Weights of a small GPT-style language model, trained from scratch on English Wikipedia: no biases in attention or MLP, a variant of Muon for these matrices.
MLP neurons of a small language model. Each row is named by its layer, matrix (gate and up: input weights) and neuron, and shows model dimensions 304-399. Each number is 500 + 40 x the weight over its row's rms, rounded and kept within 0 to 999. Numbers have three digits each. A neuron's up and down rows have the sign that makes its largest values positive.
Before each neuron's rows, "fires on" lists the tokens most often at its 100 highest values on Wikipedia text that the model never trained on.

fires on: "r", "l", "y", "n", "an", " l"
L4.gate3004:499502521574478511521484479455445471451500561438503495550516526539588481504450497430461490511475478463529541525499520433489448546452475506469503508526492488526458445517513511520476533503488487558484523506430542530503518498469414535433522450514473556540556432513413499499526482511490556469
L4.up3004:467501528539459477500498444440461567511519497473564528492470519499570399508437492501470445477458402518633525494518541488533501531404535493457526483574521511531474435512538498533441496426498458484489449508510513453518503512466390500498560561504517493476540445462488488487557415521552543469

fires on: " with", "′", " by", " of", ",", " and"
L4.gate3404:449445507507503453485442549462524520456468537415503474472481488552455539533427464469505532495466503527486464491520511526573468505501516498521553495468461461544472473493464545523512461514543499457438533489546456511484458560547462529522518453459486443482503425419449479561564526549551568500
L4.up3404:535510521551482480552491480524474477463524513438511553505512493550479473457519472489513588458478521446483604610471488465481474529557494527499518483493528419505503496546507524558498558545492481529478426527508522483487522519487507535476415427530502395516484525498475478530485454483469503554

fires on: " to", ",", "ores", " other", "se"
L4.gate1055:494473503469489504581467438466543520499527555504522524465511583527461539547512498515455522628424511527499464478499549498503459444510552480513522459484517555486478486457489524512542537503542420495517561436484454475496445549534502508491547500484508477471559532631507473530512488561480508397
L4.up1055:472477462461513509543506505507487477502506575532555528445529522506511512508468468467502540501495533519537488494493510454526450471511470431478529597515492539445524497510551459488511468485597529487469496520534478492514521335433537479447514520613532562390459490477515466477562464577452493483

fires on: " or", ",", "\"", "/", " and"
L4.gate3938:486478541440441524593562473480475530556490471505502477548510513514480517601524450521527532519527480532485499534499523431592497405511516508457430465534504590447445532570504504484533518499534551545501425494529512508457508526435483444525440514528511543526537405556517501576605522548484518497
L4.up3938:540546475505532491509493416528464532419529495518478508410512444467448478510458520517495537462536513574492504494447518506518521452512489497439493494445512495469455521492498529447565493470547483545498492498509502467513423436471434518590448468542496501486481489501453511424537476519470491461

fires on: "-", " to", ",", " in", "bi", "one"
L4.gate917:523594439451488516601550537473540513412502479499515477440501439485436507541536552494492538437478605515512516500490549475473484483551399529479542496493530514509462474522509541512483462536537566475563502520510498509443528431462504472497416537555465443525586582497449495510459493491534461474
L4.up917:491415514501516437545547536491464506520536545456492502475444525508493538475523503490529514438497436476463537546492435530470476526499511411522470522446498488516551430518439478427504483541517577562509479461471499459516484470477495485440438463552527613504514474520475537468474504498517527490

fires on: "=", " =", "\n"
L4.gate1156:508527365462533588426432465511506480519497436546536466533500480498595500582473447507537471494496460461507490539514485530496469473497518530478486434536488528486491503585517545540471524469464492513564502501492499456506514481602463502499530436501504458541541484390549424461419511483490544461
L4.up1156:522532554487491513482589451456462464475538546469603488483497630384473486476513501496525447477481533564547520465568448558402426482535512538523576489494515511496525471547527515479546531484433575399474515475505482504574514435474535496490431482566493488520483542505485511515479464456518506498

fires on: "-", "=", " N", " \"", " Sea"
L4.gate3562:436491513494482587451547501438484510508524487475477458509447527470570514517496559486460508532500527488494533499471531622480420468478492525511541387576467502418577515544518583393469468497511552505445461496444486501478474566514520453483474458444510479580516451533468481570549602516444548469
L4.up3562:535510519451480480438576515515511514543514431476479537524507596509584490473525551468520468557488553570400459491456514539480422523509488496537480458490478465460543512531508442417516572543480554458502495533453469525504507511472524474518485468476488524523361505522550432506537487468551509464

fires on: "–", " to", " from", "-", " over", "ma"
L4.gate3395:494480485611530491613458547546502513504556426501433475447509505509496490568489485484528488453462575475533472484501448542497445535536509490503529524423549496446466419466544470470446508567537487487513381484569556508590462585532516503506504383457450521511543467445475555540443501524575446468
L4.up3395:513536550430559497533563513487448425480456510487540538546540487479507441502513519520523552546460441447513486489435522467545418529551541418514502491458582586491487512538463567466464463476480484504538502516445476568480479472436459522485488511494519475476513565463535547482480533509504505511

fires on: "o", "l", "d", "n", "s"
L4.gate457:556476572461514414458356464456515525500510475484471567484527400505519534484518486500513519544574521422517525454492452475477483491479584534508511518535426485455485461481562497476576625480546468423471538506596464543564508491484522560546493521534530549531551549454475434479472534504561530572
L4.up457:530517505458517516552385458466505489464503534555542453436557492494480509466548392469540561503503519445484523543518455506535499546455479527501574490439388519456445456535512433528530455445486514469510499434485532490533464447527468511576416502484510452583556484464522482476490483511499558512

fires on: " only", "ly", " the", " any"
L4.gate3763:531493496625515466465527466508487533502510564547594609525467538490442430517488526483449438520580501457520546435514447504601487454470514495469516444493475520487442533501514503452577479505525561547495482497500531464496559503515492480479473516479604458548494515422524552485477493520481533476
L4.up3763:474556495510485521497490461499540491471520499435468558472494498527489540522518554556479442589504427468483501516486524497528460473540432501513508517529465432441510579466551482484516590483482446516483500539555541455523560496524541502461460518557516492535483494540595533481562510475466490499

fires on: " the", " in", "To", "n", "t", " to"
L4.gate2902:472484476562490449473496492446510479447477523542464544529563517519500592481474590517530468476451535489497486502423436512530483474500512517461556454491521483449518510517546440487443518468429514507565487455515494491568541459475505472497436540563564480516529524519534509413508533480504496553
L4.up2902:498495497455514465482511460479565563528491552440432484508523506503491597481476505589540456532494553453471509485528499514532519501557511495479571458457483538494516497516517461535445514503441525469480593528447521529512500463489488571497476488512459503483560498488483489446477554457555472517

fires on: "\"", ")"
L4.gate288:518472463497526525394490464530548563510433479443491583566480561472495509443529542517550424542528506514499507535494518525452492455479437416507546526481499517479471479483466498475500499489497561449514521501522491449530533493566470501560460568513426486557477570487418482488540457442493528577
L4.up288:496638478491508463516517540577541435498555511456508539613542497540473536419577517448397541498535450526454482647513493468414516471519438546514482457569474503508507466506484454499461466500467498523399498444466495553477502522490489473486522457503570488538566438565518505592499430551547535468

fires on: ":", " No", " only", " aff", " of", "y"
L4.gate1870:545452502530554536554539422554525511521453503503583450485461545521539488484459501480481488470566461488430503404526511523558528519592504461502517500535466447449526503513547507516526478465506486460578519537457469539490430457513487482557495442510515543499516514425528439529467480532534511519
L4.up1870:485536459564510503528488565506531489479562473561544511517524547543394487437438436501530493512483469506487469455531520480513533527582439461462562429514510465419522486437457443548585510487546497520567502482510433508462519522570510483473445523483446535544539477522512487455481483527518497526

fires on: " of", " to", " from", ",", " married", " with"
L4.gate3148:531558458556411510546463437522499467520423477498544475453404511509422457438496638478507542583516525552514469507475563483521462472553486446445472498510537521519467470509528483489521473510469478458516486530461479476505549475520430510498535547566459490526578581473501493521405495405454462505
L4.up3148:473539475541480564445502529417452452616445563504549525535439523454455501506559447514480447471474506524556536448478628497538521551528537447490569431482526474546517528449539487536498453477518568517513412486517479539531457560488479463488464498483435487551538456520513507488513504451567470503

fires on: "'", "ana", "ko", "an"
L4.gate3120:503487492553437490527598583471524493519507525479532438502502495464506438504500453521495509440551446497463464545501456467492482475496538453493462517613537444495490506468444533547499541502452533576493483527578540548547459508393511474517521543409543458454491464498489539554445475466491501548
L4.up3120:505537546433487533502561527484570488473483492521599467561481485470505466427562496521511520476501478450463471592468501476519435482509515487508542541454424560511487464528440538555484492445540484560494533475491536519492520483491470515488515493483493482529500457529499463473502544498460519531

fires on: " 13", " d", "aring", " two", " six", " 0"
L4.gate3556:617434491504472503477438460505500467553510516578529441490519476493445453506408462508446560478514511538483478481484508473446538539457421423517575553488551513514541453530487449441467491571443514483589500483485497515522496507449503526555483463458502535555487541534588434397489500533556518495
L4.up3556:544515506523476514495459448528501532585483526508498465587529501483427459505548476522491492522517477463537463495530464475498423487444502507497542540460520403514535489472476463481503479532531550516602430512510478490450479390450529457491472519453485459494472548485422521500453534487504504518

fires on: ",", " and", "o"
L4.gate2829:521479460465496499527542461501483469496562521455504544433522458542409470505502478484535530451473491440544502511440499519514550481494601555511386478511554467552509523477513524470542497522517516487504455470606556518472477512521565411487499566465501550495528543532423534519525484450499490532
L4.up2829:585525470486511441469594491483486526473517462524561504438450457486518475520538473559515581496464466475516514472444494508552556492509506488413407478442562410412532451500565500477494490511505468526509462537437410523519411494515460559424494530435538547488487487455533492475521525496590405553

fires on: " in", ":", " from", " by", " to"
L4.gate3250:430580394573446525543560515496567505502575480497479491470461507516502473438517526538536462549549542510529518454533458507481497510481449424487515534514467498476553420482482507473495468455421544479527495510563452453494525510517493511514498493565459533477494573453461470516514493510464469532
L4.up3250:486518479435545453513506561532445537488448481510605502531464482467575534501483465547489505574485476615445547539514503538438507579451505456458520553481464508492524428542435522490535466537424480498514504528536479568523493533549460460442478476514481505528508529486439469472457502532542446524

fires on: "t", "n", "ti", "on", "unt", " fire"
L4.gate3641:472467535476493496491414476483466518483480456468502551468607462536478491562448472507556480558474491492471496512553443495548498538499518490570529483531508465529475450521495432480408457522534488483548524466564495566551548528523505503505502523460496564537492532475456540508497486484524541497
L4.up3641:480466498443469500456499510431519526483448526437517509518599555520470543499470460531491546495560453497485439529536467529513478541504503470507573473556448528548532550452556492478465474544540567485515552503507470531546578549516484448445529503585457500534549490486557479452515548455500532493

fires on: ":", "y", "ment", " set", " act"
L4.gate1943:536398505515466517560533472465470474525463495461462539536510502494512464423568525540520464605518447512496547434477550512464500455563567472483562474514457500497540489547432476472502465581539484464506492459533524482441459480546446458451534527514518588504457464605472455533494475496517512597
L4.up1943:496484544504506530517579568477511477456528482440509473492518602477468508458539468445489514553473465481522477499473527619515532651466438446530599516476584497422522423444508470548494430482518560504510526500530465506521472447525512500547500480456487466541533478449440529480498631507495510462

fires on: "n", "N", "s", "ns", "in", "en"
L4.gate3659:466493525436503490452490423459510471442606500578463505477520436505498492507503479454514541443545481462545637500509497493453511572484483473450532524536465506536504467502497520533480530511533525478529560513479486490532450475532586475474468490533508479517573472468441467528552488503547497496
L4.up3659:517511478530582510533581464473576536520560528571494456501517501464468548500489442435558509478534440507495539495540502485483516514488463487523503482502471471469513438487481496474578518495554502429500497451443497459499465548537493525512516490537439527509563503523487515555517529530452474458

fires on: ",", "a", " and", ")", "ar"
L4.gate2227:485478490500460494540560509651478421466526522469457489471527477570490585466561525524469519501489504539520504503407522524502493428396571499452503522514489454506504459425433512510533497627495494466518444515563467502544475519492416567469482507450489512538432460480498501507561477497512506494
L4.up2227:410521452491522467473573534524444431509477446506561533501495501421531486498487474519524515542461437573418441521496502481554533448481487499455466514523462514420469541561501593555484376536451521507420575551537439603503502502496449467545493490482447515471442513479486448487477454461490513522

fires on: "=", "ography", " =", " also", " listing", "s"
L4.gate60:588563472465451527535529420513514429497545508554529475522462475554559463464430451537517445552519562472498504466515457503496479451478505571484486459510538470493548490486499550433448518509444509424493513476481489488437466518518420462476467534564540443532487569464517466483447459553565560494
L4.up60:577510418555500465543540507453471529519521491415535498539482554541488476563426474543461490535507513477443586526477529491501441475522480487523474505487510492471455432528527521434438529433513504548480522457492502529577450537538494460532461527452505472505410571530472528565521475451518567473

fires on: " City", " city", "n", "t", "а", "l"
L4.gate3416:502443494503475486463440469470516477513529483467505525581553462519528523499413494514477458499510506429592546562521468475474467461393576470486459507499539561527438556469464477458516545470468495550538456557456513531539497540499501520530550432397481544434524517484478478511455441490515479534
L4.up3416:531506477501510514387460545441459485433509449451605486494593483492536551517468488568518495470537480535503552479489491504498490456464515460549577455566572552462513559500477450537545490436457564573501508564504499543440447523532489533472395507567520559507558448464467469440542447482514514503

fires on: ";", ",", " and", ")", "\n "
L4.gate1203:594535476536498505544513508491460516392454454526532492416468527515541539437482450453521422570554464497483450545564531529527514452487515504561505459524551452454471560506517469490491477448508533461478501477492472493484489522553482493505525502523467453530499526559528517440547495461568463545
L4.up1203:501552517540484568475420420474537480481463459478492435464535557498463533519543541517562615527548469502524461488470438455502459498504496463553470490455492566397517543453508512453516454482520493486521499479516542461549496435506506477588562490473457513527439477493511511466507495538508487490

fires on: " United", " the", " The"
L4.gate1186:524484456519596502436422406574512501495436488506493490514553487486513475498465535425568518480530494483488533540532481554589466427495516426530514476537530469502532479522483470438490508542513501521506468522444510529503540393499509472459513495462574485587514490470575485572416502530526513508
L4.up1186:539537457562496441431536440467494477502383449546544574497530502471453467496454560431484541485465469477475540514460488520503447530526519439519495477447503445550478546507571469487496607497463497500511461534504512506536479458468465487524524459499519482563456492505519488460547509496484538450

fires on: " and", " to", ",", " &", " et", "–"
L4.gate1985:443432514514503483522485548519453446452476454463566508501490510491494512587578481379428484496487470530487476494400461489489510493498468454539510474524553541427484420514549502497520490520527446512519471517495435424530425504545536519487451423508507461500465413519475499536488492491542511543
L4.up1985:496505578444475479531527542510481497416430565470529582466450493479506553570530502475487503501458458541511494487418531477449482449528498491517510498466579483367464460535487538458428490551521476570432542504613498578473447490431568565474432479468513470446447445498421468443514477518440533465